config.toml
vocab_size = 8192
norm_place = "pre"
init_std_up = 0.0209
optimizer = "laprop"
warmup_steps = 297
batch_tokens = 65536
doc_mask = true
MLP neurons of a small language model. Each row is named by its layer, matrix (up: input weights) and neuron, and shows model dimensions 384-511. Each number is 200 + 40 x the weight over its row's rms, rounded and kept within 0 to 999.
After each neuron's rows, "fires on" lists the tokens most often at its 100 highest values on Wikipedia text that the model never trained on.

L8.up601,260,248,234,195,210,194,128,192,136,255,251,217,170,206,204,202,217,250,228,279,268,181,222,188,193,197,261,197,113,216,170,109,251,163,185,206,271,223,179,246,171,201,286,227,189,140,178,167,227,167,153,190,86,179,238,193,169,272,208,161,255,202,139,203,235,153,126,230,194,261,170,195,192,238,173,195,222,214,241,210,193,217,235,157,169,167,201,192,181,176,240,207,213,171,143,168,222,151,227,261,149,149,156,180,119,195,258,246,196,113,163,112,211,268,237,149,202,232,279,183,263,228,154,176,184,137,164,217
fires on: "\n\n", " election", "|", " |"

L8.up789,179,262,162,256,231,154,217,131,221,134,286,155,211,196,235,189,218,215,182,104,156,162,170,218,264,215,195,222,195,215,249,211,181,228,238,206,170,238,136,142,182,156,213,174,216,203,253,236,321,210,253,119,195,296,128,165,204,202,180,173,228,213,245,182,144,204,212,213,176,179,249,210,172,255,205,140,246,192,150,189,193,233,240,169,144,254,189,175,158,250,200,209,148,167,214,204,276,194,221,263,216,195,195,295,165,233,186,206,230,234,227,191,181,197,205,194,168,203,214,147,152,180,211,177,243,238,185,201
fires on: "'", " disc", " of", " for", "}"

L4.up1759,248,198,142,125,163,191,199,259,197,204,245,131,208,197,256,170,163,226,270,192,174,156,211,194,178,191,249,210,197,188,223,138,206,139,229,257,216,259,265,212,156,148,152,144,233,190,160,193,238,185,167,174,201,262,162,195,286,208,80,190,234,155,196,226,228,155,250,190,196,172,224,200,210,127,185,282,173,189,213,188,205,214,152,145,248,159,169,188,193,237,146,188,140,233,262,190,263,232,195,230,213,155,173,190,176,146,240,225,182,198,207,157,153,235,200,162,169,263,274,196,168,231,155,216,250,199,202,246
fires on: " out", "s", "er", " student", " also", "der"

L4.up81,206,165,209,199,211,266,231,165,171,229,220,148,238,188,269,197,120,239,194,220,171,215,210,216,175,137,216,182,189,191,227,163,190,204,148,226,165,142,143,218,217,182,203,147,268,188,223,178,191,178,251,190,160,226,223,219,167,212,202,110,173,167,148,164,204,249,206,223,203,212,169,144,272,231,218,187,279,193,172,199,160,215,286,98,196,236,258,191,121,226,178,166,206,140,181,181,215,192,195,232,123,192,223,200,235,180,220,207,132,185,196,113,247,159,200,169,206,176,204,199,231,169,195,172,218,204,232,168
fires on: " |", ";", "me", " that", " include", " athlet"

L8.up275,274,221,208,201,208,239,204,207,180,133,146,174,192,205,258,167,175,162,179,237,234,177,190,147,222,201,303,190,220,195,234,267,243,229,231,91,235,219,199,200,163,153,208,199,238,202,188,197,192,167,179,175,138,178,294,184,221,227,177,141,208,194,179,194,203,268,139,212,213,212,205,186,244,186,166,211,297,212,263,254,275,180,141,197,120,256,161,183,214,303,246,216,115,188,191,170,229,169,193,266,230,214,146,233,228,169,208,102,217,209,229,118,196,202,215,173,197,203,264,202,179,171,199,175,227,105,119,238
fires on: "'", " that", " what", "(", " stated"

L8.up1820,203,167,210,233,181,251,210,221,238,177,150,147,219,202,229,215,165,191,190,226,256,168,200,100,151,178,137,146,209,208,188,251,150,112,238,216,226,194,181,192,232,107,164,93,149,151,176,160,268,227,229,122,194,277,221,160,215,171,161,237,246,163,185,191,210,207,212,228,213,197,240,233,224,202,199,250,164,222,189,187,160,252,171,159,224,165,185,209,142,188,206,249,167,166,213,193,258,150,220,196,210,257,162,204,261,244,121,222,199,257,183,305,207,261,191,217,165,192,206,183,176,183,138,219,250,187,164,247
fires on: "'", "te"

L4.up1475,175,198,251,323,236,181,180,158,163,188,151,248,210,249,191,206,164,179,202,246,253,267,259,202,169,144,192,173,167,180,175,255,191,255,199,203,166,169,114,185,220,196,190,173,225,167,211,174,157,265,304,125,268,193,207,168,193,186,134,259,187,159,208,217,243,148,246,219,166,214,226,202,139,156,246,241,280,194,186,182,222,149,248,182,186,182,249,276,154,211,170,165,182,130,236,219,222,230,230,235,193,193,142,202,249,195,175,182,225,263,196,218,177,164,172,214,200,306,212,214,248,156,247,288,180,242,246,228
fires on: " |", " to", " of", "s", " as"

L4.up826,214,173,132,131,145,205,192,230,251,203,225,126,154,204,247,230,178,130,153,128,212,247,149,217,194,257,218,244,233,263,229,181,194,163,160,238,179,186,191,214,150,171,172,201,190,199,234,172,184,256,213,280,190,187,174,206,131,210,217,186,221,263,193,163,147,251,157,174,211,222,167,198,212,226,183,238,279,197,168,217,179,237,307,248,291,242,236,251,175,309,266,198,118,206,277,196,251,201,260,203,153,185,265,238,195,254,160,238,216,218,146,210,177,218,186,203,225,251,166,142,220,205,187,207,213,167,300,275
fires on: " of", " his", " place", " their", "ief"

L8.up727,157,253,151,214,166,186,148,242,211,163,252,206,159,211,222,152,205,225,155,249,200,201,150,154,123,233,165,151,252,207,233,274,209,188,193,139,120,215,297,159,200,155,144,198,231,188,238,274,178,206,191,206,101,270,238,153,216,178,237,160,259,274,148,181,148,191,241,229,212,163,172,190,184,264,202,237,250,229,151,115,170,238,140,208,156,290,214,195,159,231,185,186,199,197,243,270,264,252,266,261,238,181,177,218,173,210,103,176,240,225,221,128,147,154,269,175,271,172,183,169,135,281,182,171,188,236,215,222
fires on: " as", " of", " |", " for", ";"

L8.up2144,226,204,218,213,241,162,111,147,165,165,198,260,236,218,185,238,220,205,225,288,148,202,141,135,194,166,102,180,171,231,181,170,218,219,312,208,235,156,186,181,128,226,223,209,192,145,212,262,163,233,261,115,154,154,214,175,223,183,226,168,207,242,222,184,252,195,195,214,168,206,218,231,249,214,198,213,237,173,135,182,260,250,179,172,218,154,187,190,183,170,307,217,145,184,206,218,192,177,244,219,226,142,230,222,196,200,175,197,197,193,142,194,218,173,185,192,177,254,280,238,179,201,217,202,227,219,139,229
fires on: " |", " The", " the", "The", " conc", " Every"

L8.up1501,247,166,207,254,275,169,237,157,207,167,199,189,224,142,275,106,135,220,193,147,272,172,237,190,201,254,207,182,166,137,196,226,261,182,139,148,287,213,240,167,194,137,173,160,168,238,191,254,141,156,183,195,191,244,198,97,128,267,173,207,218,212,215,236,222,201,191,241,53,197,252,178,223,104,240,242,191,172,142,170,173,231,232,126,187,205,190,205,142,200,226,96,204,300,217,218,284,175,222,202,241,281,211,185,190,200,222,186,258,234,181,183,186,191,162,232,212,223,261,187,185,251,173,257,203,268,275,162
fires on: "er", " an", " it", " in", "C"

L8.up1479,267,246,283,284,185,224,264,205,236,178,187,119,155,268,167,164,210,177,164,202,220,191,272,222,146,278,242,208,163,140,191,207,210,229,259,242,219,111,230,213,220,116,123,278,173,198,216,194,195,136,250,244,198,182,241,181,132,216,159,250,192,202,170,265,170,159,135,179,177,246,245,230,161,203,242,254,251,210,200,130,226,188,212,187,184,203,215,137,211,270,193,212,81,247,235,209,137,254,191,244,208,191,195,217,212,164,139,225,236,224,185,220,139,147,213,241,238,204,253,204,204,241,123,226,200,197,173,265
fires on: " the", " Ca", " Ba", " Cro", "ho", " Cru"

L8.up2024,242,189,196,205,206,218,149,130,225,207,165,210,215,198,194,210,170,180,233,135,205,193,145,180,202,297,174,202,189,238,244,163,181,195,193,200,250,151,204,151,259,198,181,284,194,143,246,206,188,244,179,158,146,199,187,200,215,159,258,158,264,246,165,201,180,187,198,136,146,112,158,194,199,226,200,184,243,176,114,145,151,170,258,200,164,194,175,185,161,183,231,211,229,185,264,222,150,202,205,209,258,204,218,151,160,246,287,151,162,155,163,270,150,187,169,186,218,204,206,144,237,194,136,170,207,197,185,223
fires on: " and", "\"", " |", ",", " This", "This"

L8.up2015,220,188,258,304,207,236,121,153,186,164,221,199,161,194,309,103,162,218,242,242,228,218,228,215,175,166,150,235,186,128,200,133,245,185,226,243,207,207,130,236,98,196,170,192,168,168,221,226,269,195,221,156,177,219,214,194,156,218,197,238,196,215,236,242,195,233,169,189,202,227,242,207,200,223,119,233,233,202,228,193,135,172,274,206,212,241,196,150,158,176,206,210,147,242,187,230,204,228,148,212,184,266,268,258,213,230,192,184,216,201,177,147,243,222,159,170,168,177,175,195,205,239,163,177,220,138,210,255
fires on: " |", ";", " for", "s", "ca"

L8.up2234,176,229,173,226,189,183,188,196,153,163,179,198,240,206,202,158,223,206,196,279,190,254,229,141,197,240,191,130,195,229,187,163,215,262,281,226,202,181,232,144,202,260,184,179,197,163,236,235,229,172,161,185,181,251,244,172,206,166,186,225,191,187,184,190,221,220,151,223,168,225,244,166,171,161,170,180,217,238,187,209,216,224,212,206,202,220,192,218,251,203,175,263,211,217,168,204,200,135,219,223,110,180,197,208,211,149,258,187,240,243,177,254,239,210,153,199,265,230,174,192,164,193,158,313,212,260,184,236
fires on: " It", " was", " it", " being", " highway"

L8.up1667,233,243,143,199,146,247,222,187,163,183,108,140,202,176,196,238,170,221,121,195,203,135,158,100,164,249,235,227,195,131,207,210,222,152,160,183,197,206,192,199,206,168,183,216,236,135,211,200,167,173,199,201,195,267,235,204,194,208,261,178,246,150,172,111,153,252,222,184,170,212,196,228,224,231,166,164,310,185,198,197,147,137,163,206,250,192,175,129,188,206,236,196,85,216,227,218,213,153,221,254,255,247,204,215,225,146,175,201,236,250,171,240,268,221,157,238,253,180,240,231,176,228,166,209,270,152,217,244
fires on: "'", "’", " that"

L4.up1973,197,231,200,239,205,113,154,201,173,182,176,189,178,217,184,200,224,125,141,202,191,232,194,179,180,197,172,147,226,228,256,148,140,210,247,283,164,201,172,134,231,213,175,224,215,91,271,239,208,244,234,160,193,197,200,191,194,155,132,270,190,167,173,168,260,186,179,185,133,191,215,242,206,261,202,215,207,167,194,234,203,260,226,133,206,114,245,232,238,260,284,174,175,190,254,180,157,267,214,225,173,266,220,195,225,195,183,221,208,216,171,202,191,186,171,177,191,262,203,185,185,269,209,220,182,286,302,164
fires on: " The", " Ra", "The", " mo"

L8.up1665,262,190,203,182,252,197,233,142,228,193,200,218,230,220,256,196,205,226,213,179,225,240,338,131,144,195,226,153,133,221,202,227,235,151,231,237,186,217,105,188,162,163,128,102,212,163,218,211,253,239,267,217,222,208,211,131,141,181,200,235,208,196,251,209,182,188,150,228,234,219,195,216,200,254,123,256,152,196,230,177,233,177,267,186,202,193,191,253,182,172,174,184,171,236,245,148,224,193,237,278,165,232,192,184,142,271,230,152,190,203,202,236,127,207,195,175,177,181,178,166,232,193,184,183,173,271,200,199
fires on: " of", "s", " only", " even", " just", " both"

L4.up1750,178,252,145,185,202,225,278,212,195,274,160,196,169,201,223,245,153,233,270,202,224,190,269,209,145,242,154,206,188,162,254,240,202,198,252,278,186,133,200,180,228,204,191,204,147,141,209,221,179,188,185,181,237,214,111,225,123,231,197,182,208,247,117,210,208,216,186,159,183,146,239,206,200,182,191,138,249,210,160,144,174,224,162,193,177,211,219,148,239,209,226,173,261,156,275,244,208,217,243,221,225,230,189,198,199,164,268,214,187,248,171,270,133,256,216,197,194,151,202,196,213,259,228,257,182,228,198,267
fires on: " due", "ona", "ora", " week", " Election", "ua"

L4.up363,240,163,190,193,194,243,188,208,163,206,142,197,236,216,203,209,227,165,225,165,270,199,165,124,249,237,228,214,185,201,207,232,128,174,233,189,216,228,203,249,175,201,173,163,194,217,170,224,189,242,268,229,157,218,274,256,216,143,255,177,240,228,173,146,206,160,190,158,191,167,134,242,249,259,204,181,248,144,207,256,231,229,100,219,252,222,254,280,209,252,197,204,176,148,289,201,173,191,176,188,213,251,241,216,176,234,234,167,183,302,134,159,186,220,159,182,180,170,183,227,169,181,249,210,229,201,148,228
fires on: "al", "ical", "yl", "cal", "-"

L8.up218,147,171,182,241,207,183,151,155,168,175,226,274,190,221,217,210,280,183,173,187,180,313,214,106,233,195,237,202,166,181,184,155,248,192,215,241,208,199,162,205,218,203,263,173,198,115,213,201,191,217,149,131,141,238,218,206,181,208,235,160,214,138,202,271,200,178,195,164,249,187,171,175,264,187,234,160,239,199,161,174,237,223,234,211,164,188,198,183,201,224,205,244,208,244,269,241,139,211,181,243,178,266,264,200,170,222,318,223,176,141,256,179,197,275,151,192,248,300,232,151,263,210,211,263,166,224,188,158
fires on: "|", ",", " or", " time", " |", " that"

L8.up1041,258,260,173,171,174,219,232,173,288,207,169,120,146,152,194,149,259,256,225,268,149,163,179,163,181,205,156,233,296,193,218,160,242,191,175,228,192,143,127,88,182,203,205,203,205,195,196,220,261,172,180,216,224,238,212,258,201,197,206,154,202,191,221,181,201,200,191,160,214,238,284,202,221,190,139,242,298,194,167,224,133,182,222,186,146,197,189,113,242,152,199,164,178,189,176,200,198,117,241,196,219,234,196,254,276,167,166,261,192,214,195,147,235,222,206,105,228,259,214,218,175,129,176,233,305,209,164,194
fires on: "\"", ".", " that", " other", "'", " of"